python train.py --n_layer=22 --d_model=256 --n_head=6 --n_kv_head=6 --head_dim=64 --d_mlp=1024 --vocab_size=8192 --activation="geglu" --norm="layernorm" --norm_place="pre" --norm_eps=1e-05 --positions="rope" --rope_base=10000.0 --rope_fraction=0.25 --qk_norm=false --attn_scale=0.125 --bias="none" --tie_embeddings=true --parallel_block=false --init="normal" --init_std_qkv=0.0312 --init_std_o=0.00473 --init_std_up=0.0312 --init_std_down=0.00473 --optimizer="adamw" --lr=0.0011 --beta1=0.9 --beta2=0.98 --weight_decay=0.1 --lr_head=0.00714 --grad_clip=0.5 --warmup_steps=566 --schedule="wsd" --decay_fraction=1.0 --decay_shape="linear" --final_lr_fraction=0.0 --batch_tokens=[32768, 65536] --seq_len=256 --doc_mask=false --train_tokens=530400000 --steps=10910 --dataset="wikipedia_en"
MLP neurons of a small language model. Each row is named by its layer, matrix (gate and up: input weights) and neuron, and shows model dimensions 48-143. Each number is 128 + 24 x the weight over its row's rms, rounded and kept within 0 to 255. Numbers have three digits each. A neuron's up and down rows have the sign that makes its largest values positive.
After each neuron's rows, "fires on" lists the tokens most often at its 100 highest values on Wikipedia text that the model never trained on; "fires in" lists the words (lower case) most often at its 100 highest values on Wikipedia text that the model never trained on. A number after a token or word is its count.

L2.gate207:169092118125147133096171133142130139119149095105147107162135133131119130113103160094096109083145141089126094120192093129146124110124127106147134079145123131078145136154131100118138140158128114163084115138172109147088115098107094126102151122102062087167121099154108139146145123144156107145
L2.up207:108112074121139156154083128137102145119160108115158096110183112098121125108130156134093120108100128146135146164167118119128123149148163118151125110161123116116139088136081122182064112089147143161111135143092162140120155080128175110093163137136097177104078097158113156148103100101114143136
fires on: " such" 32, " both" 24, "pl" 10, " like" 5, "uch" 5, " either" 4
fires in: "such" 33, "both" 25, "like" 5, "either" 4

L2.gate509:146101077129137141123152141168139115148146098124150119147126118143156125129140100120114131121150133122141061113100177121100142103092121098091142139126115097139149138145167088128139122172138153094107124136162140140098107127114147148118149106166080092137107098139131131173124154127143131154
L2.up509:163147157135087138136113116131095157139126149128161105088107137129163097107111140113123108136169167098142100131107119100131110072139167125109116120129181158085099142144160142104161149128136116129154118170135143138123109088143141124083167096140091109154133165123120099127147140164125133126
fires on: " for" 28, " into" 10, " until" 9, "ation" 7, "atory" 6, " in" 6
fires in: "for" 28, "into" 10, "until" 9, "in" 6, "residence" 4, "liberation" 4

L2.gate98:136121148132169134085127113094107179147118110152157143138106114131138091137149151095115135158120087140115142124144120108100102110159097106126166127137088134142170130159134098095112094150152130104157087143153160110133113131132136114132148112146081097095146089110111083177143103149129177191
L2.up98:102163136118101137149124144169137123133111144089128136130121121116171101115116132155099108129165074113132135087128089080121149156162092147118118117080080121135124174155115134100129126155129133127135092132107115163094135166174111130156158149162109144109132068096156133152119119108166133144
fires on: " also" 26, " he" 16, " later" 9, " they" 8, " then" 7, " to" 5
fires in: "also" 26, "he" 11, "later" 9, "they" 8, "then" 7, "to" 5

L17.gate148:107142123127117147102092139096120135093141097163138153133110085121122133145106105137117145082103124173155117151093134130168138133100117142125140141157142120123125114135139126168104129108178127112147165158094154113103079112105147122180117129153124119120152105164086117110143127098147133104
L17.up148:159121155103136132143091082175087114115152136165142118107122132158100135144121166133146108171146162110141146098136127131124106131113166151107156124161130095134125172093118105123126134136135174171179105104181136164141101151119140126133142071121101132149174157112099137101099116109093123116
fires on: " of" 16, " North" 15, " member" 14, " South" 11, " in" 4
fires in: "of" 16, "member" 15, "north" 14, "south" 10, "in" 4

L2.gate784:133141161089149121094153125130154154133057165131186114177127143140104132088163152113125167117133103150107085120128149102110144127122093140126157123136114147106191136129102156149106124182126200169113164119149140125175106137114139131165162135140152105135112077169115122149176089172122109152
L2.up784:134110110116101155144127134123177129129095118129154172132117121153115096125163104181102145158127122124139128147160142127121113118137132115161130105154096155122156173109122149116110080170113168124144103170136165111121145166109125163134107132133118115110131129105091120126159095136126134118
fires on: " that" 52, " of" 20, " without" 6, "ess" 4, " need" 4
fires in: "that" 52, "of" 20, "without" 6, "need" 4

L7.gate413:171131137141133127070122081142058152125078154150140123126167130123102101113083116099145176127090124137114077140106111121103123084081136099132098158150133141143154124149142136125151126126127095117125128102112131103083115118128067120131134130124154161085144163157111123117158137134093147101
L7.up413:134162146125137148134161093151133114070158108152123117103157130089134166137085124166165159157089125149116101141117120122143155078122121163134072110146145142148161132097112136120158097135155140101163149132122136139103114142121139115104163143082176105110133154133146143115118131139102130128
fires on: " over" 35, " all" 30, " All" 9, " of" 7, " Of" 5, " cover" 5
fires in: "all" 34, "over" 31, "of" 8, "ofakim" 4, "cover" 4

L17.gate133:130079145147142119111061160119132138096117162103144110160110165170088098154101141125126130087132098120088100131106132119143121133113152153149168131165135162125085135061076135166145137125115088093134109172121134122159107192132123169144143136105110121139161119142132104177158122093141117062
L17.up133:112118126168143143167114102132150134130103148128131127103120128129116115130131119169159122111166151124109100143105134069109120102121158127110165135139149124149138150109128146128130105100113133100122132125145147134129148129127146095138084130114146154131074118101107119121119152154130107121
fires on: " have" 47, " has" 25, " a" 4
fires in: "have" 47, "has" 25, "a" 4

L18.gate283:101126105138123127124127138112106134104119128136093121130152137143144100143130179108097094173136124124147139124134103147155131082152074142097194114118129108127101118150147129168130105114104134123133094111121103142111102124128108136097177153165100092107121132131108150156081123119166132159
L18.up283:163136104102148132142132123132142143185141148162144103120130141185080111131107155128156105122110128126134095119127136119124128132132110119089143110105134133115156111088160114178162130142135109136109090128160096160132107116126148121154100111132141111138139079173168147178117134129148093056
fires on: " was" 79, " were" 13
fires in: "was" 79, "were" 13

L2.gate663:129136140148071086133121145171146167141181102156130149102119103134117118165134163125086142077125134137125119129112121125158115157157137133117116089107166128123125167089134097150150103130108115157101109120090125098104126100129115145122140096173114111112136120096128118132130117120114118139
L2.up663:128106125153136166152119152142111093105158126117138127123108091125179138108102142124123117175146165106109132120125126094118118155148165182118104088100142135167157130102121107150156154124160110173167113133153147136117133102134146133174064136076103102121119096156138128164068086133088088116
fires on: " to" 76, " a" 7, "anc" 6, "T" 5
fires in: "to" 76, "a" 7, "pancrase" 4

L13.gate843:129136145122105160113110135108116151127145190131120127178150140084095064150150170105105099134120121109149121141132106123137093150077127109153118154151145106142132158101103116128152116151137154150112116127092133072136130120142103156126126181181103115142108152114155130077098151084140100167
L13.up843:143106145140115126137094125119132140101104158176162118123114114114160145122136136115183151136149158155086072142082118090123115146174135117152090152175142138136145156108128134136141122133160159161139112121129108162151091141128110101132137111136164102110129140128149125131150066146089149097
fires on: " of" 22, " off" 14, " all" 10, " front" 8, " Off" 8, " All" 4
fires in: "of" 23, "all" 11, "off" 10, "front" 9

L2.gate462:157132164141117128103160110138168126160136122102121103117078111131121083119159071122134096089104085078147154165155124081093116127128120123105113107122101104137136131112107133140133113144120141170129121094107141130100121136125084153098132132151131114131133113180114101169185134156114122125
L2.up462:107136139129131155126155130138119138118148185102124127150138149124143148086146114136135183157112161113140144162119163085141136100130088101148141127139162142139173159118114175155098153112135111116118112093109118141166114136134127111178138155111136103091094120162139114150089120167151119133
fires on: " of" 53, " City" 11, "r" 5
fires in: "of" 53, "city" 11

L9.gate863:082102155067129158110142107151125142152114134132113089144141133148145126099152110111153109112185150091170101089157134133091144129114131103145166140141146138103096092079129118177136108118117089152089087096149112119154098156113084139153101084145118096162152146138146102127153143149132154146
L9.up863:123138161118101146154133121163150102117141138112161157147138103148121156127146129149144144131149118144104154117152119126071188141114104104128084135104115134112098132104138113158097109142141094158108123154138157112115105119126118139158103113122138112122107171092131103120134089128106067122
fires on: " is" 77, " was" 15, " are" 7
fires in: "is" 77, "was" 15, "are" 7

L18.gate227:110101161109120139157123139137094106138101097165147167134102082083111074155130108123104128157104104162131136108112166120147110098128134135182132131126136137142130093135106135116125104148139090135165167172104139137141139123115118124126113091159126134096139122125143130111140124090155144113
L18.up227:130136129136106123104101113121099150104173163129132115119159166105176112126153098156187115123141128098137122148126116116105161124137155084107130159154154140132137137098119147120151149127134154102132137143133089153112098110115105120093130133146121155172128169108148154088155136162146153135
fires on: " at" 42, " for" 19, " served" 5
fires in: "at" 43, "for" 18, "served" 5

L2.gate254:172157135120106160143120161119134119101135111156159143168107093128136116139153155145129078144107093143130156143149134095132161100124114151120128123096091129126130094085107129175111146134166124160136127127047142128158138120152127122146119120139091131125127105171121109188177111137140156174
L2.up254:137138126155072087107164126131108127126154134141092085125118143123125098119164146129109110166100132123162130150136131152119127105121161141138200104154106118138166162117153088078115089092100155128115094113122106122151097128149115097152105139078153095128116135158108144147109136148104117095
fires on: " of" 33, "at" 15, " and" 13, "ast" 8, "ri" 7, "celona" 5
fires in: "of" 33, "and" 13, "saratoga" 5, "barcelona" 5

L18.gate594:164140131126106130110139111141053152108105106180118140115117087126122110154126117101121140158159109119114149170095134136148124159084094155110091116104169113158126141104119128103157081089120123143147122163117157167139126156105148141119104160149121137161145166156163110109132099134128128101
L18.up594:114141177148109150093105119087121095127121113121151123119138147105101161128136155132124161142121124165133100136128151150141177134145133134097117138144144131162182175167126137142165122102080157122147109131125161099129144133103111133150127136119113103139123138142138123100138131067140137121
fires on: " by" 28, " a" 14, " A" 9, "formed" 5, " Mu" 5
fires in: "by" 28, "a" 17, "informed" 5

L2.gate297:114147157084117146119141082119140116130079150120093107112121089105159129132115119164141133120154112155118122143148135142141154098060112148154159135137146121061110111114138106129156090193102076141149141129156089124108088117115133132139105134141138162167121143108124141165114111121106137148
L2.up297:114171151128104108115127105131108154065114147172106100174127130122136125117157119127150164160126167144132152110142103127184116122147101123121128103113137090124153142129103142117130152121140104148153092163131129129127091127129142106147115124131106108154150139096076125122124077142114117109
fires on: " was" 50, " of" 23, " began" 10, " arrived" 5, " started" 5
fires in: "was" 50, "of" 23, "began" 10, "arrived" 5, "started" 5

L2.gate591:186105124167156136102154093130109143158147159116198126162086103161159139104172095107099142180130170121144099139104133112113144124105125123130139107157124076160124138118162145107148115123087125132109129111140164178099133142164113136148105107120165106158144147125159124135123156143192121176
L2.up591:142144113141121101136101180111137129141101108108136155179112142145142140132147096131103129190103126097137140136110125125151094113153107107166093124107089092132134112121161112142141125109147136150093076108065132128110144167145069140139094138084102164162128125132131181107149138134089139084
fires on: " which" 40, " and" 15, " gold" 8, " L" 6, " winners" 4
fires in: "which" 40, "and" 15, "gold" 8, "l" 6, "winners" 5

L2.gate488:118148087102133086135056132103129104141151168125119124129100134115157124116092138129124110136136082130138150153117127153114076136105095138168139101130114153127125082109154175157175153144083136093110140106098162110118120110130081144099144120120117128135183137101155110141139139146116126140
L2.up488:129156123129155177116121105132129116075155109147104098168100115122155123153129126114114119112176106123128139121104126126143109152138107131118069144146132127131156151117120151113158126105142146101137119123149144160130125125115116136116086108150137119123126128105122108152140161078133108105
fires on: "'s" 37, " The" 30, "ck" 6, "ack" 5, "od" 4
fires in: "s" 37, "the" 30, "exodus" 4

L7.gate246:131111146159164125063116120119192107138075152162130136160114124153173185119131162150117134128117140141134110172120142109118155118125150096149145144117161128131194123121149123113126135137133114072131106140133110141080129133126105121164132080161103143099082179130107133088158115111144154129
L7.up246:104100149137122108121075129134166108150143115158138101192143123147149093139144131127146106121099144101132131100126146089096157157118116141118085122147117114119145148117125142111055119181116124117074157104122117146147120089131118131115138127134117105108159154103144120174147103178163139134
fires on: " After" 19, " after" 12, " during" 10, " of" 7, "Following" 6, " During" 6
fires in: "after" 33, "during" 17, "following" 9, "of" 7

L2.gate599:114133109091155149100149118165141134108151084139199139109145083163143095171131144101117120106103145142088115132103130102168169102171135132071151140135139146127131071120143129140115146124135175138109148163121111152138125114119155112106145146136148106141139125116150091148150103128131164161
L2.up599:095141114094133116122134126098133068103104140137148151105109133125141163156126086095158101141178103120119136150173164194118131098129133135133124113126118140101127120130127151121162107144159098125076168176135133139163116127092125132083068125103113095111136137108096111113187120189110120136
fires on: "1" 20, "E" 18, " to" 15, " D" 14, "n" 4
fires in: "1" 18, "to" 15, "goes" 11, "aze" 7, "dulce" 5

L2.gate842:118123087075108125114132163137161126109118084153086137112097075162112115107122193115127093113114144130101087110091177126109107128082135109175126159117133101104138134114129115153168092140147137099128170142102101110139112104123127121082159092141136132141174124101140151114134123120153103126
L2.up842:118121160108117127143172094145133127118121158147129128091169114135136126129132126130127157108133173124125108140174155105115127106118146111142193136135152126132153150113120145156111131119128086131113102113103105166166123101136106152149143082150111141131146138141117144092142151095162137140
fires on: " At" 26, " at" 17, " won" 13, " Hall" 12, " received" 10, " held" 8
fires in: "at" 36, "won" 14, "received" 10, "hall" 9, "held" 8, "hosted" 4

L7.gate618:146112116173078127066103130133143163108134131136150095119162080135151116144136146090125119124098118116116083085103139093142109129162153132137095161104095137114110135120154144107123119141088142089091156157134175135085093143114075089120127102128139130143103117154149138128130146133148140146
L7.up618:167119151144139169084141140081115106115085110118139149121125098110146099129144139112116095137152115112133171149137146087157112165159119101129109090131130108112099149147119124175113123136097091141086105141152141118117100141129150150108123120084123137146114129118109162139144111158162160133
fires on: " before" 17, " After" 12, " after" 8, "After" 7, " end" 7, " season" 6
fires in: "after" 26, "before" 17, "season" 6, "end" 5

L2.gate756:126151090103113127141109130163126127148132117080166115116138125135140128167115132123121105110120123116137109092084159161122102126127150143106166186138131148076112071155096115165112103100115141088153119151136123121118116101110141184154110110092148060094140121121135123121131092106120114150
L2.up756:113139127131142161144130106158118105100135146151146129121141124128104145105153079102128134136123128140164135142146132140121095109129152099088150102160137131080112121177148103112106139112119132108134106095160141114121162083159172138115148166121124128115123114143103107104128094145117128123
fires on: " for" 43, " to" 11, " Force" 8, " Racing" 7, "ify" 4, " target" 4
fires in: "for" 43, "to" 11, "force" 10, "racing" 7, "identify" 4

L2.gate605:133074117156125157095116135150160164168143140143124136163133124135150107136140136128131138100130166125044102131091154110156155152137103145148105136118130096134162173119176130147110148122096103074143140128130123130058129108136090118101122114171116151113142091115103152119129138121149131132
L2.up605:136152126087170131102118141183138128132118156151168151123155107083132147115126099105139121115110116097115120128150146138119174125124114117146132179140115146141121118168133164149129092160114123118061135151117113096149159126134096145120148096119113111168119129149146094103129095100119126139
fires on: " After" 29, " for" 21, " after" 16, "After" 8, " Despite" 5, " without" 5
fires in: "after" 48, "for" 21, "despite" 8, "without" 5

L17.gate294:115131134131138144134136134153111144107116141142114131158138122173134095123138158116119131168085130101132093150111104067187147170129143146151158091103136129134091113137136124121108108187159108145137147138174134132097138093105113110176126168157142102124140084126103120159102142146130150128
L17.up294:151158112121136186179128143123095146100138193117161133118128135139161148116140114119142123101130086123117118179109140144122151097135115089140149120077142128152133172133163129114141148156128162121143144115147144158097147118114112118153107084124149103130148141123120139072163142121129129156
fires on: " to" 57, " D" 6
fires in: "to" 57, "d" 5

L8.gate103:124119117108128125133108160152125127118115127120126134150111090088108066119178148133123130150101123165118106185126133124139133127076129088141113178131135127076083132153167141150124097124140117127151123162109129120068181105115101082147107102113131172111147143081129131135090188113114154111
L8.up103:137125074139126119121105185147139159074140134168109166110130116102142132096131117131103064133115110117099101071098126143121109136106140159129130135165122104136111112155141139093105113117136128110130100155139160135122132133131161111174139140105131138131102100092094142118123102187131141126
fires on: " for" 27, " by" 25, " with" 24
fires in: "for" 24, "with" 24, "by" 24

L2.gate283:106149078123141137071118134152129128093131124124103156088104067126150110130141101111058091108129139148121119156134172166113113124160111119137114144161142131095140112154134133162125115163128155086101121105104091127116130067129118157083146106117144138122160112139162119155158148102130110118
L2.up283:141129110139130132124148126112117096122087175116101108116132146146108136116111096190158157168145156135155133166081118105106138127111152131114148064133140145140150127153121129146108104147115114128154131109131147121127100101183119160178139098142159103092142122109130095119110146133087106124
fires on: " Council" 21, "miral" 16, " Court" 12, " Party" 7, " Minister" 5
fires in: "admiral" 16, "council" 15, "court" 12, "party" 7, "councilor" 5, "minister" 5

L2.gate726:130129116131145165159130146114117065124107094141166126150102124170126190104137110134141118149088131168134127096148141081102113129128147108145090102131131157136074129120117116128122159120130141119140118124144137155124127105166097120099098093134123116155154123163094105112127142164108151105
L2.up726:122123129136142128119105154099104118145110120111143153123103090194128153135127186098139120152089121129177136120143128136112134117139128159140106099125120089130133139106139106142143130145102106133131070116136170124094123174110102128135167127133100139095124123157139187143122173161145141116
fires on: " on" 39, " career" 21, " life" 9, " in" 9, " death" 5
fires in: "on" 39, "career" 22, "life" 9, "in" 9, "death" 5

L7.gate470:147102096152167142112118153110143137141174127132141105124160127123179088131116130104110132079145130130121091137095127118150159105140120125164132129121144142136157132157139105113164132146105141090131108126167141117117149089103091173135102109164105092158113106098163123136129177162118192116
L7.up470:142117114175151139123139157115093140151130167103137147123112128087145113113131111112114139168152152128155164158107133125122127121159083132136097101115115129136141122102141103121151183121061122104093087094153126138121126113127118114111145088149109122151119127158101158136074148105145134107
fires on: " After" 25, " when" 17, " When" 12, "After" 10, " after" 9, " where" 9
fires in: "after" 43, "when" 30, "where" 8, "while" 6

L16.gate647:142102069124115142070103130147111127115104146169112103142095085142115105152121121138106142154092113159133127185113149111126178111155131123103135117114145113111126133081148145161107156173087098111144101143142137146144147149120083076142105135091096135131137118115163074140167124115173082115
L16.up647:086139149139092133097130135138105090099149096143130102137112135126142150138161107141104133122110157135133126165112095097100095122103088126116115125109139130129112177157137088169102120139112121065146150136164144160161098129164106082126098134130081100187109120123137098183121151118167143140
fires on: " until" 24, " before" 9, " during" 8, " born" 6, " since" 6
fires in: "until" 24, "before" 10, "during" 9, "born" 8, "since" 6

L13.gate816:133087128126116100135116166115101143104076162132144142142111135125117114165163109132123117095166089105132124141154112140102138139120159154136126118127128100109138142145108113104160147125156145112094121126109153141114109092141135124165082111126135145146123093153126154153134148099102115137
L13.up816:153102135138124115109135140135128090132122142112100156081133158135177130132152134152087136088125093122114127061142078088092139180153146117137122130141114129124132103107121149135130106121099097121146181157123170137176182117113168153127112135114156121115113148124184106143105146132137144072
fires on: " as" 54, " so" 14, "A" 7, "ac" 7, "am" 5
fires in: "as" 47, "so" 8, "parameters" 5, "maccullochi" 5, "soils" 4

L2.gate676:141138109107114138101138094141138141103154155137113121159125086101124134100115135096111115146111123095141114079120158139109135140103074155214094118153156145124127100146100092109144125124131103097094157139093130157149139130122145175111129145138125132161156096138148153152107149097107146143
L2.up676:138148144148116105086076114133118075125118101104122124100061109077104129139114176141130137133132150150118106130076157152165136113120192139158145156083111131145075112105159160138118133123092099133112134072139128122110116132141106131107145135137127109126145091137135123144124134124156158143
fires on: " John" 26, " British" 13, " large" 9, " James" 7, "ran" 6, " William" 5
fires in: "john" 21, "british" 13, "large" 9, "james" 7, "william" 5

L8.gate780:164105145149134136141117158095129151166138131153142117103092168168128114149133141140125108099112131128105120130112106088137134117106124146113113169109118119127138122115153090132165106113127077107129101148134169118117121111084111101144109116125110150198168139151150139114143119161124143129
L8.up780:133092141102162128091131130114116167125155147162097158136131141159110097109115135157125152079155138124099101104098113154105152117094118159120129168095095105140144156158109120109148097135162111109151135140130126133150150121138103119141151119134175130161099176163099124118103152130098112137
fires on: " with" 74, " have" 13, " has" 11
fires in: "with" 74, "have" 13, "has" 11

L16.gate620:104162131145147090133142134115155093131140120149129147096119115134156114137095083162089079135127145078159143132133111124142137100159162119106156149158143129117091125085154131155145095097127114124123078143118132097143159108115122098115169117144095098130166128122162115123167119097104155099
L16.up620:141091162114121121130130145172181168135106164142101104154110106131103141114131115133181135144131132094114086116177126143108115163123125133117161126128141135121152164096143115107125124133128109159146111109119116155111108110153128133138143165127130142150170087133175110136123161102168156135
fires on: " are" 27, " were" 25, " was" 19, " is" 17
fires in: "are" 27, "were" 25, "was" 19, "is" 17

L13.gate865:140108143100140135149124100127163104089105129142123118138142131131144129142139116139123103104105106113144124112087123124166172092087120133132169112159129148092173090142118094159129147092118152131131134164141120124110103118116122127120105138131144092122116110141072141181153133117102103107
L13.up865:161145146118136116077125139147083138137110128142097098115144114151121151083127130134160128116141128119110110173131109145137098107129150140111107086143088131178095146136118107100149122117091118130162136142144150129142117149119093130131165151116114117147116151089107119135157182161133156134
fires on: " one" 48, " son" 12, " daughter" 5, "ot" 4, " One" 4
fires in: "one" 53, "son" 12, "daughter" 5

L17.gate631:138109154135112136152124134107159123112161110205108144119107135155096088146160125142150154102128156101145108141100098048123118131102104099104126103113079115110132103079121092128133125092128147128100120118126137137119134160129135168161161133162076106102142100129110158126127137084116116104
L17.up631:141122114134116117138125084105140140095153118109124158112170137140090120122125124120111135125171138114126171102156104086149072091180132141136157102128177115113167124121117101132142138164153150151102142092162125091139094104140138096157099138146099138100120132104132160123124151119090109141
fires on: " of" 35, " for" 17, " among" 8, " l" 6, " Bol" 5
fires in: "of" 35, "for" 18, "among" 8

L17.gate427:149151168138158145105085147155167159119157156124142161123086095090141130124139131091158133118116145090183105107118150115149132157115144094127132121164166114093152108143114125129134093123098126097123133131167169121107147136092081148141134135137124119106118121140123092080135127103179191110
L17.up427:163101169129161151104097133153135135136121178159106116135127152099175111089163106132144153136194145123164118119098157165120103135092150071124103171144141125133165102119092111109127135133099134096101110145092139130137145133129080135116107128169121134105120118153118121096166158063153146124
fires on: " under" 30, " after" 22, " out" 14, " After" 5
fires in: "after" 24, "under" 18, "on" 6, "outstanding" 5, "during" 5

L8.gate827:112112135135154132111117113146113112121122139152141134138165142086155148142186163115136149125129124102106122171142144164119150096121127126101146174071124146129200146130112135129138143157115150090097100132167140102117114118096162128118113097131107062121122117140090146140145151113071123137
L8.up827:153158150128124101145179109179117141112108148148140150190139154095143115147154126143133124095167121129132116120150087115137137140119112133120094119123073131170138172111126155108160141154138089111122126150128155125149137137095128125128179116089132112127165170113069096154108124122139120109
fires on: " had" 54, " have" 11, " to" 8, " having" 7
fires in: "had" 54, "have" 11, "to" 8, "having" 7

L8.gate134:098106139127114123138119115144096151159181160145125140108131096164156102145111119124093102109151091099132116087096141136146120148159150128120133166085042126150106070147171115134163141103095100109180143133073105136108114126124108141122080121153101111158117091128088139119157147117114136109
L8.up134:119135135092163092129128133131131134139141153076154117144127110146134120122134086183136148125167140117108124129139103131105147144101097119117127124099174129123117116123125120135186106199164143154052143130127121112165153090106118185135143159159126138094131141123137096151101094129094127098
fires on: " had" 44, " being" 19, " was" 15, " having" 12, "etting" 4
fires in: "had" 44, "being" 19, "was" 15, "having" 12, "getting" 4

L13.gate436:160151134126157125090112113097108139136130112167122121130100129160128142110133133122130153134122113154157125088138106124166095136091127169065164144100101122115156113132126097160154137110090122149116084161117109088096170076149140140148122112090120078103092136161103119144133133126089162151
L13.up436:129140152118163111101108143135143137126149145144104126171127141118107109159193141123127144103162118119147101127153138153137147101157123155118118133128067137109108108132132149138110138171089097115084165126121140132132141153118120135173131147111142136125125147127102104120157134115103103104
fires on: " have" 24, " had" 24, " having" 15, " has" 12, " who" 9, " what" 4
fires in: "have" 24, "had" 24, "having" 17, "has" 11, "who" 9, "what" 5

L18.gate606:107110169084151138156127087164146135160135112177099141111080091139158116106090132156130097111127129074125143132152154135110108129128084115139155162130126121126146120153124147131130124098148120128106105130159146158140126133098174149128109110135131102110159128141144110132129153141114131149
L18.up606:102120120130155152130156143174168073116139127139134124109122120097107148131122115131125127145148131128154132124145120177101103133116121121089130125100138130114142146111165131133149099119129160103138153143092141120128136138114090137105131123130137154134149111108147127131129107141141126069
fires on: " was" 39, " is" 13, " Mad" 6, " became" 6, " as" 4
fires in: "was" 39, "is" 13, "became" 6, "as" 4, "madonna" 4

L16.gate589:110114133085159133142161129114143166135127120151112149113131098134148138110101155109141114091160123113174128141138168109090120126122163148129111115144149143130172146098110168124113116166118084133168099092100135095101100135125116127148136100196114110131121079089147093149130100082135140166
L16.up589:121134170108134150104118135134128107102137150117138098130114138109142127099090122106128129102122136096135109154145090145123125156122104172079177136078112150128130154114134148134136130132162120139080123174142153134142163100157154133147102127176152139156154107132120137133104118095175091121
fires on: " was" 29, " could" 20, " would" 18, " is" 9, " are" 6
fires in: "was" 29, "could" 18, "would" 18, "is" 9, "are" 6

L18.gate665:151094110116105164145132104124132108109133141142107169131091115122134102103146117120157165119129121149174132129148143134139116099113151128141130110099117116145146067136122109121132102187141118080125153124161159149125142125137094137133153119140085066171136124151122140141108124122088146110
L18.up665:084126156142152141143136125175124109137094144124135145143145110148108094130088148135111079145127141125098146127139094134098159110149185144078153124143103063140110162127122154154137198108100124154116168148113112138132163147113153144198113130137127139113122131164094150160135136158111101122
fires on: " of" 26, " to" 7, " group" 6, " in" 6, " on" 5, " company" 5
fires in: "of" 26, "to" 7, "group" 6, "in" 6, "on" 5, "company" 5

L8.gate450:093109143140115142110170173127154179142070122132094178111104144132158105127129177104142149109123107089111098140122137120151114134122176102111117137124110080137122137127114095172125144107123108089104109143135126131109166132129121128179115083156101077138145137147160132148141109137081144136
L8.up450:122104131135147120147138110154115140110129149106169145134115116117096125090134082158136165089140134159115064119134127127140144137153180103139096118108111144150141069159139133137130104112142075156138138144117168148147123130152155127158127144132122185103094113103103114115114149157155147105
fires on: " to" 27, " are" 25, " of" 12, "ian" 5, "i" 4
fires in: "are" 25, "to" 25, "of" 12

L7.gate399:101113152167188129104132160128120165131125137113098136122135076085088134090129116089149151176158066143100115095117162127083148172090139137133138154111161115119159128125153139138109122129148138145174109106133146139172149127150153138101117160127139135123141130134122133194104087138159152119
L7.up399:146130127119134096100119132094129102156130142133143131146143083110140107123138112090080117148118110128115122147134113119156145150143128102136092153134144143134131179160107160139141052149174146118129114152119133092137135159116124087130180156117153149134163153088149081165152152186060144118
fires on: " by" 73, " of" 13, " to" 6
fires in: "by" 73, "of" 13, "to" 6

L18.gate75:122097165148143169164114150133132098139142178127062106179169093120121101120141159132085119122155103114118087125104111193120157144110164145147142128080129127130102135119130138121126142118100112150097149158123135122144125143107094171085098135131134152103109124115161108166134123103102100123
L18.up75:107093147154116154108135097139114077146164127146125144134154078098160113129112124080124118135182100149124092164107135151119126108149154152130140160126150153093151120128146130196134114109097139107152100125119165118132128117093116123112101081147123137107155137165164095111110111100143116143
fires on: " a" 63, "a" 9, " A" 5
fires in: "a" 64

L9.gate805:124130130081144161125136129154132144086104133116105116079153136118133099124173174130157110137117107153124159146155122114145131134115130128117092121083084089107096089145092153109162102123204165126110134169140101094170138148114129145171136154159120132140178104106114112128123103129106085106
L9.up805:096171154123105126093136106109131158129128143145138123095119138125127117123157129108141138146099092101147117085102130163111072129150116146117148156108077140105125106101124128098118132108157141125155122165132134143104153125156149159153124120111112123143136095138174118085136120119127138164
fires on: " for" 30, " to" 17, "en" 11, " don" 9, "pan" 6
fires in: "for" 27, "to" 17, "don" 8, "hispanic" 5, "public" 4

L9.gate64:139122095152179116139105094148125139104092194149169151108094110121154132121123096114127139152117131131106076135093158090082172105132089145095143111105116149127155136121137125142140179134133092158134107145180161121161116145135140137148129151147152117156139118113135126143143147089123122120
L9.up64:101125106128120143135119115125132102144093154114146143120125180103126120161091132139149162155131068129079090166145168133120092095160125133101115132145112153128150160146073129160145104130115114114135101112114115125124109136111179092127092138079130167152136140146125118093133134130096132181
fires on: " of" 32, " National" 30, "iversary" 4, " General" 4, "'s" 4
fires in: "of" 32, "national" 31, "anniversary" 4, "general" 4, "s" 4